Weights of a small GPT-style language model, trained from scratch on English Wikipedia.
Architecture: LayerNorm before each block, learned positions, biases, tied embeddings, capped logits.
MLP neurons of a small language model. Each row is named by its layer, matrix (down: output weights) and neuron, and shows model dimensions 176-271. Each number is 500 + 50 x the weight over its row's rms, rounded and kept within 0 to 999. Numbers have three digits each.
After each neuron's rows, "fires before" lists the tokens most often just after its 100 highest values on Wikipedia text that the model never trained on.

L9.down771:437541482459429546432472521431474418508500451459549545622464453473475530473581561531522433371477502479496549545513503501450582446590567537457486529494465479411432506479522484394465457481557464552488363485529520448535383492485464490455507486557439482448463491409522538382497517539499579563
fires before: "\"", "\".", "\",", " H"

L9.down998:587504498452532485536492471527540462519558521577462467555403467491598453416454490547486587524613517428561525510471478478521412448501576496433500409492556520459545416396570536503526602491499507499566549477590422545519521494539509428530520593483541529428558434551501499491585424584551475490
fires before: "ing"

L4.down1007:516459626559457447440542502508410482577549456549612454474538482586509482511519525538524563470475472446475571564445515528501587509452505480527537509506425410515539527469412571483607520457514466383528485598459550548430537489567471543555547484514564557544469557433489416501460511465500559505
fires before: "|", "\n", " ", "-"

L5.down956:484480479539552546489513635541509438570487501477362455515421545550481494504394464475498518526404497406448365449453478566487452511468531442493464481540463462471427466536478459538478413565550402465474501393545483467486533454456452529461455458460511465536479548429571475477575461489590524486
fires before: "-", "\n"

L7.down336:419510497530496544424382437562418490488489583443539387538522463374547488464471475487520442525552512526445616445505574483556547506523542447532516445480517553491388469497520524487464411575538462546499483426453470490461473514555537435516585463443489538434562549513492522534507482462539445460
fires before: "\n", "|", " |"

L7.down1522:453508461519532503582516453579607462513406484582509569531478491497546433569440617456553468579583541594562481426564498562470613469556436476546528486601598512566560489482505502468397508442490490550418359529467471479548569559580468535503445462507496509466501484551461497505528510556398417536
fires before: " |", "ance", "|", ":", "ite"

L9.down1373:493497451371454450545477420506465517517576470477524554526487488421590472507535465439497469557528473471421502427552594549465493540507523525457503510580507441539525487509472429595468483497432461596572421490552457554494579467556487449459475465612516508515479496595398507564492464487554524488
fires before: "\n", " not", " a"

L5.down1074:500483484463473458487489523498417517536546481540469478530475500456441469503470505486433435445491504507544413421521403523559502462521510558532480535491454408516512459455579500547534523453505564537399401423511526469544457480537483544564410558482477491537414542525551506447447555500482543564
fires before: "\n"

L9.down579:530588489451431520466477573566471508498475422430517557471542507468570482494470523471471526523463507445527504551370457487514472512519486513499504480441396492453584387461450446466508474517488539474553478462476538546433493442554514473529418547529453461652408354395528505439418490523516495463
fires before: " ", " at", " |", " W", ";", " Memorial"

L9.down988:534545500506494477504538526502452499510583499542463524406504541537517532489479503509431513469445510493493483510470482552491490525481447475466425504432504539583428538527420534458544496469610503445553523553566563483634532378519517472466565533441417443492569518527548480484452458460450420553
fires before: "\n", "-"

L5.down1150:490432478467476468486468488475549537482512560466502375510494567571524493433440485476451503435456499538494514579485559477531588441389486468481490507555472470572463403498556452419487617516476452550468570430546449554533449469481546357428498464436519504441506513531572473505477487553476565459
fires before: "\n"

L4.down58:573548530399468451516492436422551568485461485457560449499487502428482461424473378439603504542508459543540505494504502506535609495560551389487486407496491490480523529475503486557489481557540586531470518522522552525635444428433538615468533505476479502571379494495478543496493532514488464449
fires before: "\n", "-", "|"

L9.down1018:478477433512486559437480485439453464499526490405530512483461494482526556397526395385508441475549627513557515522479458428545405473560451555500430576518538493425471509576491556560608509495528499524562475464407474510546519506560444532460522475501438562478472514446516515481484495567530476511
fires before: " the", " a"

L4.down1341:526652491482489465501504460458533541458500471527511475492426473446528491436535487386525574495637464478504447481463492495551514514488478533518494550498480524502422510523565427510460492477589552519447537515452491534563517533441631486530525434448539541501390531567444530482514534438521513435
fires before: "|", "\n", "-"

L9.down163:514565544552431463427486447546518547523470474458533522514509479468463445558488457533490495467460543541434483478614445563474557525566481419525485410534547467468490505358461439390501513469470490476384470451489529587554530536468510553521444483510446441558458510449377437481573531470447453456
fires before: "\n"

L9.down835:559519440510557441587451535570446543527509506523460500556431542486545421525599425354472486509415471411511523513541521406433564494489441407468483444465478532517580489416519590424455580480390448471548380482585492531535525526447439566457470461468476490438537375479527574493429422523545466470
fires before: "s", "s,", "s)", "s.", " |"

L7.down1065:432465534469514469504379560516523461450490538524542518511450483499487474511453492503487478431542545538487523492546489443468561392447532442564439590564544490546657536375499509502449554571527463558544514367472564427509452457504456547553400519509480526496510504489462511514468403426532576526
fires before: "\n", " |"

L9.down876:547577594568504570520583439471526556566445583469508471514519462401522517410519510607484408580595508524514545486559535457490406439563470535560545464471454534534500429504569434525499513356515504469472535501518543505486425408477421510492472441487478397507404484497497498514409520461480487541
fires before: " |", "ing"

L9.down782:404524544454543438511538505578516514538420461502499458550493467497439491510463538625467457552570525551372433503572440501472466461566457455444520443559415390610452499531491548531494511507422415437537482497453564495552473523448428445450453429558467443447477553591522585472534512488463493532
fires before: ":", " was", " is"

L4.down344:502557416523467462469570592453521503585517457420519524464509579619453445458492467374411438516521485506451457471468414495559477493481456578487453574503464476474542441549527360503377579530468549489508519437429524554529446521443438583536558559527498477475436517527434434537582537555476557549
fires before: "\n", " |", "|", " of"

L5.down310:432567530454573428472518554574599493498476532506457425505465481503421490434516489382489400442521511540496423562471504503462553440555522485486402541507453517503492527453525454408505535574438503530578552481529454528478496482451536518459501433586441503440478495471514491500500498551526574507
fires before: "\n", " 0"

L9.down505:556605458477507461473556556551480548514481535552367500529422466468600423399510495461518506595469452513474543446428622424447555418432504521542501484491525501558497440534493611424469442515432494481598506480511543431431449499463573539567544593515569478453489462474470542505493537437516551417
fires before: " |", " Score"

L7.down857:560491441412490529542504469576557576480484472495488506537404584387411477456506532406495473450512527492493443605519413489463542511549385516603458507495476574524525584515463402508561448391460538523535449533541510487471494475544503454496464604500523444498489494459545507502542422478570494532
fires before: " |", " by"

L9.down367:513527493512495506526478476504496567526387496430510500395472504539500435600439495547529420587556527525521534619590474575527579433531519542468474443424488474564430442446511504539488549491393504616490506535546562489401458422539497509483435504482532478491493506467463493519632468441456541555
fires before: " of", " to", " with", " in", " for", "."

L9.down236:483490470549500514533538547547415490556476431466519559416431556481434414508458488412419459473494581479503449459515581557486481556497574569376531506427461462516439409600495462468537465619466464467558464472511482469554503501421533488522490455451483408468462505626523533554563485507525583558
fires before: "-", " (7", "\n", "y", "5"

L9.down1227:503478522542523383558457402557575502449482545514511511415440473464530465543445489466502497475430555512412500415492565487434489410483464594506458521564444548457456515520470564473447628450553518445550518455497485469490544591486566476548506517578536429571546480555496551593520539559483515527
fires before: "|"

L7.down556:539556532498555357506496469478505499513537430499546496425546362452511445580408525507483544489489346478512511612509441463465466597497491490531492490516479528609506569505505586452530530582432457540410484502490507493455547585488515450528478549471471447532562450591503462463529526498484445572
fires before: " |", " "

L5.down1200:490575428498501456574548552537508466489491461511479429411463509486457475442426515433434482450451560445519578460490551462482617488600517539484548450550446537492395587506510492451516523531532396393518498542561478454515484463457476577494486485482642475430471607521497423483484458551521455440
fires before: "\n"

L9.down668:387459437437530436478383567473476438493481526573540484492562539514556496495521486502496379509455453564485487441534532483537524477532539380543512472506538489537550430624520483558465503428533500524561481498392418503411479462473600580443476486524499534463402459513624603489438479459425517443
fires before: "\n"

L9.down1056:504551470448489507493377494496581459553521506492532552543506526468495472546505550567474461488560565501555488491545454528486435491488494460484521510485487503489532510531454523585467497385479500531494499429523461520423492469507398426507441521539447460494527554490501545494482369460425464486
fires before: " to", " and", " in", ",", " that", " with"

L7.down117:540469442413415475469510582522499410503537543497414525621533617472531543451435497528559454446390541508492533490438528488437491532453451482530543431558515628480554510504621586472545466493532464567458474549440471418526487420525597494450473526482502503585472491471522532512488449453530494439
fires before: " of", " and", " in", " for", " at"

L5.down87:491479483589513527509493579448492494548473432508519571542497575458487522518448488535545516596477504521517526528574462564449517506505538482492467493445458547506511502502415452384516563527452517440452483528549453469536585533539442468475513486503519427514527526597520480425475508570537358464
fires before: " |", " the"

L4.down1507:473492484461489516471532633541555489478499548469478527563371527500534435480546388437502539395463530479461541479592549525564564561562455447467463510426494459520490544486569477474499493493510482486396499429551351467513571444465573460479484465494372476483487571462550491501514431493445516429
fires before: " |"

L9.down491:504556391575526460481550465538458533606485484569454505525476433474483500487494448565456501473534543358421584583510527558516535446470580594549483528586495461518512461489476543477387503573442475465509436486532404589475454463478590501459486532416625448468538509482462495479460508539494508502
fires before: "|", "unner-up"

L4.down1265:422499496581614468537486475567539423530503557588606492429563463437504466555512478523534567526476512437531480502531427471509424519501561492550429505549545491521494511470451493485434533538474452478487529434486538687521470542466550420534424492524540513609489476536478493447489544485550475506
fires before: " the", " his", " its"

L9.down718:532577502481471577555536537510367498503562458437505488578579523444500468434550471530508499523488477483494523415476439401497481479466517541446475442494412527501404520625600512521491450450417511492563601509516517504353510495373455479410626403555476516543474544543476533549503584422543531465
fires before: "-", "\n"

L4.down1432:403430454510605593455444476502501410435445478523665472449549509502550554550502509514471478475393401555440509537483421414423568525417472477506507511445529475498455521443505498467585516555518540505426567552414584592514502489466531490473489486484474539505513549495508603430576566459468573483
fires before: "\n"

L9.down838:539507557443473486545402527458495585508449523536584559547451525562496506464463524600592431464475499499540451482486507480534441550526572486451522491524543549391507576403444422567526510532488443534425523455542543456550531539418569506533516448472394513476497502461638500478522534527428501425
fires before: "\n"